{"vocab_size": 2048, "norm_place": "pre", "positions": "learned", "bias": "none", "tie_word_embeddings": false, "extras": ["capped logits"], "init_std_qkv": 0.0501, "optimizer": "muon_variant", "beta1": 0.95, "decay_fraction": 1.0, "max_seq_len": 1024, "doc_mask": true, "dataset": "wikipedia_en"}
MLP neurons of a small language model. Each row is named by its layer, matrix (up: input weights) and neuron, and shows model dimensions 96-223. Each number is 200 + 30 x the weight over its row's rms, rounded and kept within 0 to 999.
Before each neuron's rows, "fires on" lists the tokens most often at its 100 highest values on Wikipedia text that the model never trained on.

fires on: "let", " and", " then", "osition", " War"
L2.up628,151,202,224,222,236,201,193,188,220,162,199,231,221,188,221,219,181,203,210,154,185,195,244,192,160,202,189,200,226,208,195,212,177,219,219,284,210,182,218,149,189,199,176,213,237,211,192,251,167,139,223,192,183,221,195,159,194,144,169,182,176,188,188,181,210,157,218,151,197,185,194,225,261,213,166,208,183,192,187,192,246,203,123,198,265,220,228,202,240,247,152,182,204,139,230,214,197,209,229,179,192,225,141,163,232,169,184,174,173,202,219,212,234,256,187,189,248,218,192,243,214,170,214,205,164,218,192,170

fires on: " began", " would", " can", " is", " was", " could"
L3.up5,191,188,178,231,215,200,136,178,219,170,206,186,203,207,183,163,182,179,241,166,263,178,228,218,241,242,203,230,227,195,219,206,214,214,225,203,194,228,206,134,183,262,212,225,232,179,200,208,151,221,163,194,267,272,196,228,172,213,180,180,198,186,224,157,194,166,168,259,225,208,179,165,209,204,218,218,171,178,185,161,181,205,231,211,188,127,229,210,143,223,222,149,198,232,165,146,134,180,234,173,200,200,182,203,176,221,236,149,172,212,166,212,188,210,219,150,181,203,224,117,215,198,166,195,167,132,212,186

fires on: " att", " appro", " who", "att", " age"
L4.up821,236,199,218,151,219,199,140,263,169,198,132,208,202,217,184,190,181,193,214,247,188,187,199,192,228,219,208,152,216,251,194,250,167,160,209,229,275,177,219,249,170,231,205,203,210,208,265,215,193,226,237,253,223,201,174,147,179,203,145,194,231,229,235,227,205,179,163,218,210,203,227,208,190,232,236,200,109,212,211,250,225,197,204,188,163,215,192,177,182,170,181,159,178,167,155,205,197,236,213,201,207,152,166,155,207,228,255,210,156,154,244,204,141,226,232,264,206,198,179,195,261,170,183,233,175,179,185,188

fires on: ").", ")", "),", "}", "\",", "\n "
L3.up462,153,230,211,183,222,206,206,215,154,234,179,232,214,190,178,208,218,230,192,188,200,193,230,234,259,180,237,222,215,232,230,143,165,204,211,194,210,210,230,169,162,159,182,158,251,198,217,182,184,197,203,261,165,185,181,152,230,167,197,236,208,174,197,194,194,209,237,205,205,218,187,175,143,236,218,196,190,168,245,189,204,221,224,236,198,187,186,195,235,216,171,180,172,204,138,169,162,193,267,215,197,219,188,150,185,234,217,174,257,172,182,217,204,180,205,211,187,193,196,218,204,192,242,216,175,177,169,261

fires on: " |", "|"
L3.up945,223,253,225,199,230,168,230,220,221,250,238,232,157,188,215,202,224,209,202,219,215,222,257,205,224,184,150,218,203,176,227,244,236,228,188,229,196,179,213,193,208,239,175,244,200,169,215,232,230,204,190,197,176,164,234,180,226,192,207,184,222,189,188,141,183,193,192,136,231,184,245,174,160,154,194,161,200,170,236,211,230,105,219,200,300,218,193,187,182,238,204,118,188,155,150,211,208,172,191,207,256,208,176,190,194,199,210,205,223,193,151,187,206,148,188,185,261,163,217,214,196,185,180,250,226,178,231,203

fires on: "==", "===", " ==="
L4.up763,252,225,192,211,175,213,225,207,225,169,189,267,214,207,147,197,257,191,241,222,179,158,247,151,209,236,218,209,173,149,172,281,247,226,164,155,214,178,189,203,242,187,193,238,250,182,219,276,189,203,153,257,224,244,257,199,258,161,177,215,157,213,230,248,176,213,166,128,194,192,191,232,226,197,236,153,175,195,201,201,179,194,215,139,184,183,201,174,188,153,196,173,169,145,201,245,235,183,227,174,243,177,223,178,238,158,152,219,236,151,181,162,168,207,197,203,196,173,184,164,168,184,188,214,237,207,237,212

fires on: " who", " which", " where", " that"
L2.up175,192,216,175,198,206,221,179,206,203,226,180,228,231,197,232,162,246,136,231,189,228,192,230,281,203,205,236,181,210,235,232,255,194,172,273,157,185,212,152,263,208,235,217,242,150,202,209,228,184,169,195,220,212,215,183,161,189,210,168,183,149,194,199,218,209,206,191,191,203,221,206,171,198,226,189,176,166,240,155,234,186,190,195,204,247,265,195,162,178,195,191,166,214,207,206,244,186,223,178,194,200,141,150,173,213,186,186,227,197,151,226,213,195,223,160,143,156,220,181,198,203,213,205,151,193,223,257,181

fires on: "er", "\n", "or", "ician", "ist"
L4.up759,204,250,221,251,190,161,189,234,156,207,204,197,168,185,211,147,200,99,209,201,189,234,192,165,209,239,172,242,230,214,170,193,252,248,181,155,163,202,207,161,199,209,215,209,210,165,163,201,200,200,219,193,152,223,183,210,159,221,264,215,164,167,189,183,219,202,163,208,238,189,167,189,189,174,222,208,217,188,126,190,218,196,225,263,183,205,169,198,244,191,204,142,230,202,231,222,203,260,229,211,166,245,232,244,178,214,138,224,179,216,202,203,227,209,201,160,206,184,262,266,174,223,244,199,188,227,221,193

fires on: " for", "est", "uman", "ual", "al"
L4.up17,193,182,248,221,198,130,201,197,195,182,229,203,150,189,230,154,204,192,184,243,210,196,195,234,179,241,215,224,169,191,215,160,178,257,204,209,190,186,182,208,217,168,217,229,131,176,207,218,246,253,202,231,236,256,162,222,238,225,253,156,140,208,212,209,236,171,249,189,182,243,217,245,170,175,267,194,238,207,192,169,209,199,193,215,242,224,225,189,158,225,209,191,199,217,187,180,202,221,211,220,249,195,207,213,171,190,243,247,190,159,177,174,192,197,194,225,184,239,187,234,176,167,196,207,183,207,207,177

fires on: "enc", " former", " original", "ief", "vious", "her"
L2.up293,191,202,194,222,195,224,218,224,225,217,200,190,208,185,231,231,228,186,272,204,218,191,233,225,207,144,204,221,233,194,190,259,161,172,229,163,143,210,228,194,200,229,240,192,194,202,167,174,159,161,207,197,176,176,247,161,186,221,222,182,214,163,190,209,247,196,181,205,193,207,244,222,245,259,134,150,183,227,185,163,261,165,250,201,219,159,185,255,190,137,241,183,184,180,160,204,168,208,183,195,224,199,210,192,270,173,182,204,268,184,240,166,151,185,173,250,138,214,222,180,144,232,185,192,175,248,152,182

fires on: "19", "–19", "8", "4", " 2017", "–1"
L2.up565,182,240,179,197,154,208,232,249,187,193,239,248,224,146,156,189,197,194,233,180,196,176,165,244,245,177,191,213,182,152,170,146,180,203,168,189,173,223,213,206,175,194,196,188,188,176,205,198,148,183,181,179,171,218,219,206,211,241,181,239,200,198,194,184,275,203,213,198,188,217,173,168,217,153,199,190,171,203,157,177,266,207,169,157,171,187,176,228,258,197,201,182,202,156,229,203,203,156,275,193,216,229,195,183,160,240,178,178,230,171,181,223,242,224,230,219,264,172,189,226,171,276,231,187,199,188,180,274

fires on: ":", " when", " where", " with", " by"
L3.up358,141,197,184,207,187,194,214,203,140,256,192,178,211,209,207,195,265,137,214,158,171,170,164,170,208,193,178,193,202,181,180,227,206,226,235,155,211,194,123,157,222,213,226,214,252,176,133,169,235,216,233,225,224,160,212,203,221,247,199,189,225,225,200,272,214,142,229,194,238,190,214,185,248,175,251,257,163,191,199,189,149,218,273,191,179,259,229,186,217,218,172,210,241,241,207,262,202,208,174,163,238,227,175,199,246,208,237,238,227,146,224,180,168,204,185,181,220,173,200,179,182,190,222,203,169,177,216,166

fires on: "ang", "ash", "ell"
L3.up627,160,225,222,225,193,211,249,171,249,225,223,219,278,169,199,174,210,221,234,225,200,189,237,201,245,221,205,209,166,146,242,199,245,234,196,162,193,194,152,230,222,193,170,203,227,160,184,242,187,190,174,258,164,235,220,172,179,195,209,173,160,168,186,234,219,169,150,191,190,184,206,191,221,201,192,126,219,251,221,203,170,210,158,222,205,206,191,194,167,163,203,246,258,124,267,194,263,252,241,221,208,177,222,157,180,206,264,198,162,187,161,147,168,201,224,157,189,180,247,187,181,200,153,213,189,159,185,197

fires on: "\n", " |", "|---|", "|", ";"
L4.up933,150,199,203,265,211,119,195,228,255,180,231,196,168,161,236,193,196,165,246,214,226,197,167,228,204,163,216,163,227,228,189,234,244,203,174,178,201,199,144,229,196,193,233,180,175,267,167,164,204,198,245,190,169,176,235,184,162,208,196,225,191,232,213,213,202,233,185,170,240,176,174,206,194,210,220,202,169,179,180,233,139,104,238,216,257,147,182,200,259,197,207,126,174,163,175,211,223,194,209,238,211,191,202,173,163,188,142,208,191,179,182,202,200,217,197,202,166,206,212,201,207,210,130,201,191,133,178,142

fires on: " Re", " re"
L4.up679,220,197,228,150,172,222,207,191,181,211,177,164,236,213,195,197,206,217,175,198,199,195,182,172,232,222,194,197,249,231,172,229,218,195,187,175,164,199,224,148,179,237,194,219,186,226,174,264,187,208,231,156,203,205,224,147,187,235,227,164,228,202,162,161,208,133,164,183,232,163,190,194,232,213,235,223,185,185,162,234,212,195,170,196,208,185,184,228,214,199,246,256,227,165,220,164,207,211,198,187,201,152,159,184,222,210,237,246,188,173,235,133,142,205,198,173,208,188,213,232,185,204,201,162,196,219,211,199

fires on: " ele", " car", " Cor", " Har", " Car"
L2.up241,234,167,213,203,187,204,233,246,219,153,190,203,229,177,211,136,221,191,217,186,234,224,206,226,215,234,236,204,252,194,189,185,258,173,236,211,218,229,187,178,207,219,181,246,197,138,202,190,231,177,174,209,192,200,239,188,184,233,195,222,156,113,225,160,173,175,212,189,200,233,213,229,194,170,156,223,200,195,205,206,175,251,176,237,151,186,228,219,186,175,181,179,181,176,183,164,231,167,211,240,229,232,165,254,261,198,169,178,210,175,203,154,162,213,159,208,209,222,165,162,194,220,212,250,210,167,221,177

fires on: " |", "|", "===", "\n", " g"
L4.up54,258,180,201,214,246,182,163,202,209,144,239,214,221,164,176,205,216,206,199,218,190,158,193,249,241,207,217,207,216,257,199,169,239,177,213,195,130,181,189,234,132,187,151,242,243,158,192,230,215,160,200,171,199,178,144,229,207,200,198,195,225,158,270,237,211,206,152,207,154,193,167,248,222,191,237,171,218,173,208,256,240,156,167,142,242,195,216,230,223,236,172,164,240,205,249,202,226,200,208,178,196,173,242,217,136,193,236,191,205,249,165,168,213,213,209,220,188,179,194,264,146,210,153,173,232,199,215,196

fires on: "\n", "===", ":", "|---|", " at"
L3.up728,222,186,192,149,204,139,158,201,213,230,236,231,164,148,171,181,224,173,180,232,260,184,191,206,214,177,177,189,217,222,230,156,235,230,178,220,122,174,192,192,162,185,193,163,228,231,202,232,189,213,191,218,176,197,259,205,172,170,193,192,234,217,206,249,245,204,188,215,187,209,204,276,194,173,161,214,232,155,194,171,213,177,156,176,164,208,204,224,179,207,193,168,221,258,258,251,163,164,187,187,220,259,259,222,177,185,188,236,253,190,205,233,220,188,249,218,195,186,208,207,190,184,189,183,245,216,226,187

fires on: " |", "|", "|---|---|---|---", "|---|---", "|---|"
L4.up461,171,218,178,236,300,208,126,229,182,190,198,217,156,189,212,190,241,221,194,200,248,285,255,191,231,194,237,184,183,186,221,247,125,257,203,189,178,200,204,247,184,206,206,207,181,162,212,196,196,213,223,200,167,217,215,146,258,181,190,229,254,214,217,191,214,161,223,195,240,207,213,206,207,174,204,186,198,216,174,216,209,193,208,180,267,156,207,150,216,189,184,126,197,140,227,212,208,264,184,201,209,229,194,220,141,217,182,221,207,260,204,196,183,209,211,217,172,224,230,206,197,205,164,233,209,194,181,143

fires on: "\n", "\n "
L4.up947,149,213,238,158,219,128,190,280,252,238,195,231,215,200,245,183,146,200,204,238,259,236,199,228,180,224,183,168,204,197,211,166,203,217,232,211,160,185,176,188,262,152,189,167,140,228,192,215,196,211,210,267,190,204,200,138,203,192,184,182,213,201,223,188,225,176,164,227,212,229,181,259,189,240,206,186,167,153,181,214,175,164,181,183,229,158,200,202,246,211,221,179,229,188,209,205,208,194,171,250,217,247,217,241,232,193,212,220,206,177,172,229,166,210,195,207,210,223,249,184,193,222,146,151,170,188,198,155

fires on: " An", " an", " man", "yn"
L2.up763,219,218,202,228,211,178,150,211,233,208,164,249,211,186,165,221,209,259,195,206,166,213,196,216,173,217,209,218,225,198,206,186,171,211,227,196,221,186,193,210,204,217,240,182,141,213,209,216,138,150,170,261,189,167,197,220,175,195,175,208,189,246,209,156,202,186,211,199,173,152,180,167,140,195,187,223,192,188,197,264,235,191,237,184,233,184,233,185,190,199,159,161,192,202,177,233,153,251,217,163,162,246,219,217,216,204,208,205,222,153,240,189,151,205,271,194,180,149,164,190,190,218,150,142,203,166,257,218

fires on: "ll", "ann", "all", "ell", "oth"
L3.up758,214,147,187,229,142,154,204,215,240,211,194,187,234,230,201,171,205,259,231,257,251,208,217,139,196,201,222,215,214,210,234,208,244,211,242,162,251,206,213,223,190,208,174,193,144,186,183,182,194,200,146,231,160,205,197,123,184,193,205,224,182,170,170,217,221,165,183,216,139,207,219,228,177,238,241,177,239,235,196,219,178,192,107,172,214,230,200,166,168,147,194,219,240,188,192,170,181,237,193,222,188,155,168,226,191,198,212,198,219,209,234,176,165,207,181,212,211,189,234,162,127,150,202,202,203,166,215,189

fires on: " mod", ":", ",", " No.", "od"
L4.up464,232,211,226,181,229,191,237,197,124,207,203,180,211,241,209,212,204,170,193,195,149,179,181,198,219,210,237,239,161,171,150,210,209,202,233,252,168,171,175,224,193,239,158,265,219,216,173,227,226,178,204,191,169,173,207,182,187,145,187,261,223,158,166,208,214,154,109,188,177,156,174,220,208,234,219,215,205,191,169,197,237,183,185,212,256,176,236,182,228,191,233,218,142,222,187,151,193,203,179,163,196,191,218,183,180,225,246,179,222,182,208,174,189,208,184,189,203,212,200,197,166,174,163,175,218,183,224,173

fires on: " sh", " ft", " b", "T", "\n", " ch"
L3.up89,164,137,223,176,136,178,203,242,168,212,194,226,196,255,199,184,171,181,212,164,213,183,209,175,204,209,223,246,233,183,158,220,213,246,164,229,152,250,215,223,216,167,244,218,179,213,254,215,185,223,226,191,220,176,107,212,237,248,171,187,146,216,218,205,201,225,181,180,222,193,212,214,175,226,152,217,168,222,167,239,195,228,171,207,186,218,148,272,191,228,181,196,205,148,244,210,131,236,224,172,234,179,200,196,205,171,203,154,198,228,243,121,216,203,230,169,152,186,205,248,194,243,150,233,226,192,158,149

fires on: " who", " they", "ett", " over", " that"
L3.up979,233,114,179,200,203,256,212,231,236,234,202,228,240,164,216,252,184,222,192,153,238,173,186,230,211,187,190,208,210,242,130,252,227,234,231,189,162,178,225,178,176,233,201,187,173,172,181,252,192,112,193,256,207,171,208,169,148,206,203,242,210,200,205,211,190,213,197,191,260,235,203,211,178,201,199,202,203,241,139,188,184,155,207,206,266,235,161,180,153,222,237,93,176,152,240,226,176,194,192,147,163,179,139,168,216,193,196,232,187,178,181,193,181,254,222,155,157,166,177,250,230,179,208,191,191,242,190,217

fires on: " An", " an"
L4.up279,238,193,246,202,213,201,166,220,196,206,178,218,212,209,246,188,207,237,208,228,238,190,177,195,256,215,198,196,266,213,230,212,198,221,188,194,174,232,241,205,207,194,149,207,168,191,203,244,193,197,172,240,190,244,204,151,191,205,190,263,101,214,180,214,229,201,220,224,209,145,189,179,187,215,192,171,211,205,204,182,163,168,252,207,174,205,259,206,222,157,178,188,181,227,208,205,204,263,232,205,232,230,258,189,193,204,266,210,210,139,213,242,197,235,212,224,214,190,199,199,185,226,148,215,181,169,209,225

fires on: " sc", " Sc", "sc", " in", "adio", " at"
L4.up272,260,192,227,171,212,139,209,240,187,198,213,205,204,249,187,257,247,240,157,178,198,187,142,231,190,184,215,205,212,209,164,221,174,202,176,215,200,245,213,224,187,199,188,176,156,237,154,201,212,199,233,178,179,197,184,163,179,180,214,161,143,181,231,158,193,176,164,212,167,187,182,241,160,141,177,202,252,185,201,223,170,232,230,166,197,211,181,172,200,188,201,130,216,228,225,226,145,193,190,193,203,182,151,178,209,197,200,244,234,180,195,156,256,244,220,199,200,187,136,197,242,220,185,169,199,175,207,186

fires on: " sc", " Sc"
L4.up905,196,187,235,161,224,216,167,219,216,162,182,231,191,206,195,236,261,183,172,209,200,227,198,199,235,203,205,235,206,189,189,231,143,237,191,180,199,263,215,220,169,235,200,165,146,212,193,197,269,196,214,279,171,221,170,231,209,197,181,195,139,185,173,178,216,164,195,231,136,142,154,218,178,209,195,210,208,220,214,165,243,188,194,134,208,252,171,221,228,214,182,198,174,204,221,197,143,254,166,181,233,182,203,137,161,159,225,256,223,202,208,193,174,219,180,265,200,162,181,185,222,225,226,239,237,189,240,198

fires on: "ower", "ross", "ral", " along", " House", "rib"
L2.up368,200,163,182,237,187,159,192,219,215,168,178,266,182,160,244,175,260,202,211,213,204,102,195,266,139,215,172,214,200,171,169,183,162,203,181,178,175,229,173,215,175,194,187,180,233,184,200,182,98,187,219,160,229,221,262,248,184,179,198,182,146,254,217,211,216,148,196,207,228,184,164,205,172,198,206,245,264,220,197,231,164,161,200,186,242,238,255,215,248,203,176,162,241,204,184,178,195,150,241,144,268,199,186,185,197,231,188,250,212,160,226,166,157,221,183,201,264,187,205,191,257,222,202,199,195,205,227,172

fires on: " and", ",", "'s", " from", " at"
L4.up255,221,170,185,218,193,182,216,214,214,236,221,155,251,197,228,167,250,154,195,196,223,236,226,222,220,167,191,157,201,233,199,191,184,204,195,174,179,210,217,163,178,181,158,185,189,240,241,189,221,184,162,225,157,178,204,231,181,256,127,206,213,169,169,217,219,215,137,217,187,135,186,195,203,228,211,218,160,195,172,212,208,205,216,159,177,214,181,188,242,207,150,221,234,182,173,157,185,152,208,174,214,199,201,196,176,150,252,179,247,177,191,153,219,164,193,198,205,169,224,261,194,224,178,211,172,137,164,170

fires on: " the", " with", "cted", " built", " by", "The"
L3.up660,107,204,166,195,219,192,192,237,214,187,180,260,206,197,241,166,209,153,173,175,267,193,279,171,228,218,165,225,225,203,207,203,210,220,206,192,236,178,205,247,184,146,205,178,186,219,230,220,178,218,222,236,231,208,217,203,172,251,181,218,210,209,162,237,223,253,219,208,254,190,184,200,218,203,221,237,155,234,177,186,178,203,218,250,243,252,233,196,199,204,185,219,205,146,205,232,206,185,140,186,209,258,167,207,230,205,182,267,230,199,265,210,201,213,197,206,204,156,219,255,182,172,160,193,187,139,217,238

fires on: ",", "s,", "ation,", "ia,", "e,"
L2.up512,234,189,207,178,226,161,182,205,218,193,169,242,153,191,222,195,215,190,208,233,199,163,208,197,208,235,162,202,227,165,205,225,205,243,156,191,180,188,171,283,204,210,188,152,140,198,215,241,248,187,168,210,153,232,219,181,177,257,188,220,139,141,229,196,196,167,256,192,208,223,188,169,242,266,175,165,125,229,213,185,191,212,221,191,167,217,149,207,228,153,204,184,168,185,228,181,211,219,185,192,211,125,123,187,239,184,196,184,159,153,191,147,185,206,202,249,205,251,221,132,161,165,190,257,214,238,184,200

fires on: "mer", "urch", "co", " inv", " former", "vious"
L2.up627,195,219,214,192,233,133,144,226,230,238,196,188,235,137,260,200,251,155,231,169,182,171,160,222,175,198,193,229,202,245,230,230,181,185,249,148,204,186,249,195,142,229,261,193,204,147,171,205,201,198,177,163,215,174,185,169,163,221,284,158,226,204,170,189,153,197,194,197,170,148,251,161,226,236,188,207,173,211,146,254,178,116,209,207,174,246,195,241,183,196,172,242,187,186,190,203,208,216,174,234,205,170,178,217,266,175,190,222,246,209,211,195,196,243,194,188,173,210,235,145,191,234,193,194,133,217,209,201

fires on: " Re", " re", " long", " old", " d"
L2.up35,179,162,231,202,189,217,164,233,212,234,226,203,211,207,245,217,228,232,198,165,157,215,214,162,221,178,160,227,245,195,191,172,200,216,141,221,203,222,171,194,174,273,217,234,220,164,116,239,195,217,196,147,258,188,223,170,219,173,215,216,182,255,246,205,199,170,132,210,191,199,230,195,201,236,223,216,211,138,209,219,191,228,232,222,217,217,204,156,231,212,204,266,216,253,188,210,181,198,172,207,226,214,140,173,248,202,176,224,194,229,216,164,224,240,176,162,197,179,224,210,242,224,174,138,172,195,215,199

fires on: " f", " s", " g", " house"
L2.up924,168,238,221,210,224,202,181,241,259,218,169,218,213,240,220,205,235,174,182,186,186,223,147,165,196,177,210,122,215,178,228,248,194,158,209,212,226,214,221,219,156,205,169,241,196,195,153,224,185,181,220,217,105,215,208,195,204,207,198,190,187,170,178,227,251,234,116,229,205,238,202,207,186,210,212,221,243,165,210,203,156,220,205,176,247,232,212,162,253,191,178,187,162,257,190,169,242,220,174,173,181,238,215,125,181,150,197,182,174,221,163,164,172,211,207,163,229,234,164,210,179,200,198,182,163,212,176,143

fires on: ",", "ed,", "s,", "e,", "er,"
L3.up310,226,189,166,199,182,210,225,201,209,196,166,223,194,172,212,261,217,179,209,190,217,189,230,188,202,180,209,195,234,192,128,202,236,248,152,173,209,267,168,250,184,204,185,126,153,247,260,263,198,162,227,219,149,233,194,172,212,243,144,195,185,158,242,210,235,165,229,229,195,166,199,160,225,196,157,177,163,226,211,174,158,230,184,184,146,182,195,254,200,186,197,262,195,192,226,143,207,216,208,228,206,174,154,196,186,257,188,161,167,155,189,176,205,221,209,209,170,225,195,156,216,182,139,159,204,235,215,196

fires on: "7", "9", "4", "1", "5", "8"
L4.up123,185,252,187,274,225,236,203,180,237,195,227,209,231,163,238,226,241,197,244,218,160,176,158,223,240,218,232,254,168,116,189,240,175,221,173,206,206,272,154,167,169,178,233,222,165,220,211,177,174,168,216,210,235,194,160,189,207,124,205,171,208,204,216,182,259,195,157,206,149,202,190,173,196,245,220,245,213,216,185,241,232,204,188,211,203,196,214,264,189,251,176,169,210,189,229,198,193,155,232,202,260,243,179,204,197,205,232,190,226,209,165,195,189,218,170,198,250,165,151,199,177,222,199,190,183,212,184,140

fires on: " the", " and", " for", " well"
L4.up432,240,141,228,190,220,164,220,200,232,194,170,176,181,223,220,126,223,174,252,243,178,198,226,224,153,209,190,192,198,170,171,250,187,188,195,230,198,194,238,199,223,233,210,197,210,176,188,207,214,201,142,194,130,257,150,170,211,214,165,212,202,255,181,163,188,183,219,185,188,225,200,200,215,231,247,192,171,146,217,232,209,179,175,170,198,191,171,184,234,184,210,193,191,157,251,228,217,210,219,201,207,193,237,202,177,184,263,199,178,179,201,241,231,242,222,202,164,238,261,212,190,161,219,209,221,208,184,196

fires on: " and", "\n", "er,", ","
L3.up691,245,186,194,218,248,186,140,247,216,162,213,222,198,194,208,226,147,233,227,195,202,241,223,207,167,186,128,222,227,208,162,243,227,207,183,185,228,123,166,218,140,165,176,250,212,245,214,225,207,191,219,150,158,243,182,234,151,185,212,217,191,220,204,173,217,198,123,201,251,154,171,168,211,219,185,251,217,184,151,197,180,186,185,210,210,224,189,168,224,280,193,126,242,185,178,241,211,246,237,204,199,254,222,200,196,202,177,250,254,179,208,176,161,195,211,171,205,230,180,230,187,181,233,198,181,191,223,169

fires on: " Mar", " mar", " car", " Car"
L3.up356,255,180,213,167,209,204,162,220,171,202,221,246,216,194,193,153,206,199,204,225,203,180,198,246,249,196,239,183,235,164,167,240,201,204,250,200,187,217,232,215,194,195,119,216,178,195,200,144,196,161,192,266,233,182,201,229,175,248,193,232,208,203,253,188,178,204,228,170,194,171,298,211,214,172,168,175,194,197,179,159,222,208,226,235,209,170,228,176,176,156,171,207,171,180,183,167,199,208,258,178,187,179,175,232,289,181,244,196,182,156,215,128,155,205,214,198,209,222,233,197,195,221,185,174,203,210,203,218

fires on: " and", "ship"
L4.up233,230,156,184,163,272,219,167,232,199,160,214,213,306,243,238,176,219,168,184,191,174,224,234,188,177,186,176,181,203,235,192,244,173,244,211,223,221,174,273,130,201,237,184,201,211,233,250,216,174,176,193,176,174,186,147,200,208,233,146,231,206,201,140,210,164,187,178,223,235,148,131,164,209,157,207,145,185,158,207,149,190,211,198,193,171,259,203,135,244,221,158,220,271,226,240,196,188,201,194,170,239,244,233,196,227,170,203,211,184,195,197,165,206,257,199,203,191,226,232,201,196,231,226,191,214,232,171,213

fires on: " ==", " p", "==P", "et", "act"
L4.up343,179,154,199,192,215,138,263,203,158,150,168,189,237,191,190,203,209,217,237,175,200,194,190,225,233,199,274,190,186,206,227,151,220,199,186,188,185,197,174,215,194,157,154,234,195,208,217,259,174,192,131,211,191,251,209,228,195,204,168,209,171,207,258,245,223,199,126,168,201,164,190,242,142,193,223,104,192,247,153,208,181,217,206,213,183,153,192,214,279,201,215,174,188,193,217,191,223,153,248,225,195,220,184,142,217,211,208,208,154,217,149,205,155,238,152,192,207,205,275,248,215,194,216,196,187,146,216,221

fires on: "ist", "ician", "er", ";", ",", "er,"
L4.up569,210,169,235,214,224,190,175,198,147,227,228,246,240,193,238,124,201,201,202,230,204,242,164,207,219,265,136,243,196,195,151,236,273,229,177,192,196,178,238,198,161,212,207,241,238,171,221,230,185,208,190,141,171,182,220,234,163,231,176,207,209,185,191,216,240,195,190,164,208,177,220,178,200,163,181,214,205,161,149,215,138,240,185,226,245,212,187,134,250,205,197,166,241,168,199,227,218,216,204,200,207,250,174,194,202,215,210,182,178,204,203,162,215,216,159,197,192,180,193,218,190,246,216,175,176,227,197,171

fires on: " from", " ch", " music", " m"
L3.up995,196,241,238,203,121,192,224,210,205,193,193,220,160,251,204,188,249,198,200,219,160,204,221,143,190,168,198,169,243,149,232,173,140,185,193,200,218,169,166,232,197,187,186,218,223,206,199,202,208,260,209,217,204,231,204,210,230,205,146,214,202,173,185,235,188,223,201,197,202,173,151,202,197,157,138,182,226,187,142,221,211,221,276,238,165,182,163,223,195,212,217,230,169,191,205,176,193,220,175,174,274,174,273,263,236,187,188,222,183,219,128,155,183,174,229,155,187,195,187,163,100,203,162,231,285,180,231,237

fires on: "ian", " =", "ree", "an", "ese"
L3.up195,184,213,203,172,165,159,194,196,265,212,150,111,241,202,183,196,144,244,236,222,213,187,222,220,205,186,217,254,186,233,182,216,240,245,208,226,197,212,223,191,195,171,215,190,252,212,228,202,165,198,257,173,190,205,206,216,229,263,235,262,238,222,205,211,207,194,143,156,171,175,171,178,201,229,169,171,248,209,184,265,210,216,219,191,142,204,193,189,174,181,200,235,262,213,236,220,193,198,220,227,192,188,191,226,162,208,184,166,190,211,195,146,230,225,181,158,175,221,177,236,192,217,183,182,186,182,223,232

fires on: "),", "=", "\n", " -", "\n "
L4.up787,210,167,158,192,217,151,195,180,232,246,224,212,148,200,212,166,180,236,206,194,260,237,224,226,216,186,226,167,231,148,189,213,166,251,192,161,184,212,141,198,167,200,203,211,186,231,187,226,224,156,203,254,211,226,198,219,190,206,173,173,188,175,179,206,176,162,176,249,210,197,164,216,149,219,186,188,205,153,187,207,155,242,197,252,170,154,172,142,212,248,188,177,206,256,198,245,245,226,179,230,187,184,214,214,252,187,187,151,201,213,207,179,124,209,283,214,172,204,189,176,185,174,148,206,182,206,198,228

fires on: "ign", " sign", "ank", " design", " election", " sc"
L3.up604,183,194,193,241,191,153,177,153,193,193,222,200,262,201,222,207,251,220,198,178,248,205,233,181,200,215,210,215,238,204,169,207,188,246,238,204,134,252,213,214,165,186,138,206,156,191,180,179,228,262,187,256,212,179,185,162,195,196,204,217,97,161,164,166,192,207,169,216,205,176,186,217,184,175,187,208,219,205,192,148,202,217,205,166,264,169,202,197,220,260,209,172,163,166,245,214,186,204,204,234,250,238,192,169,226,212,226,171,192,178,201,216,173,227,210,158,229,240,242,220,223,141,220,232,207,193,233,207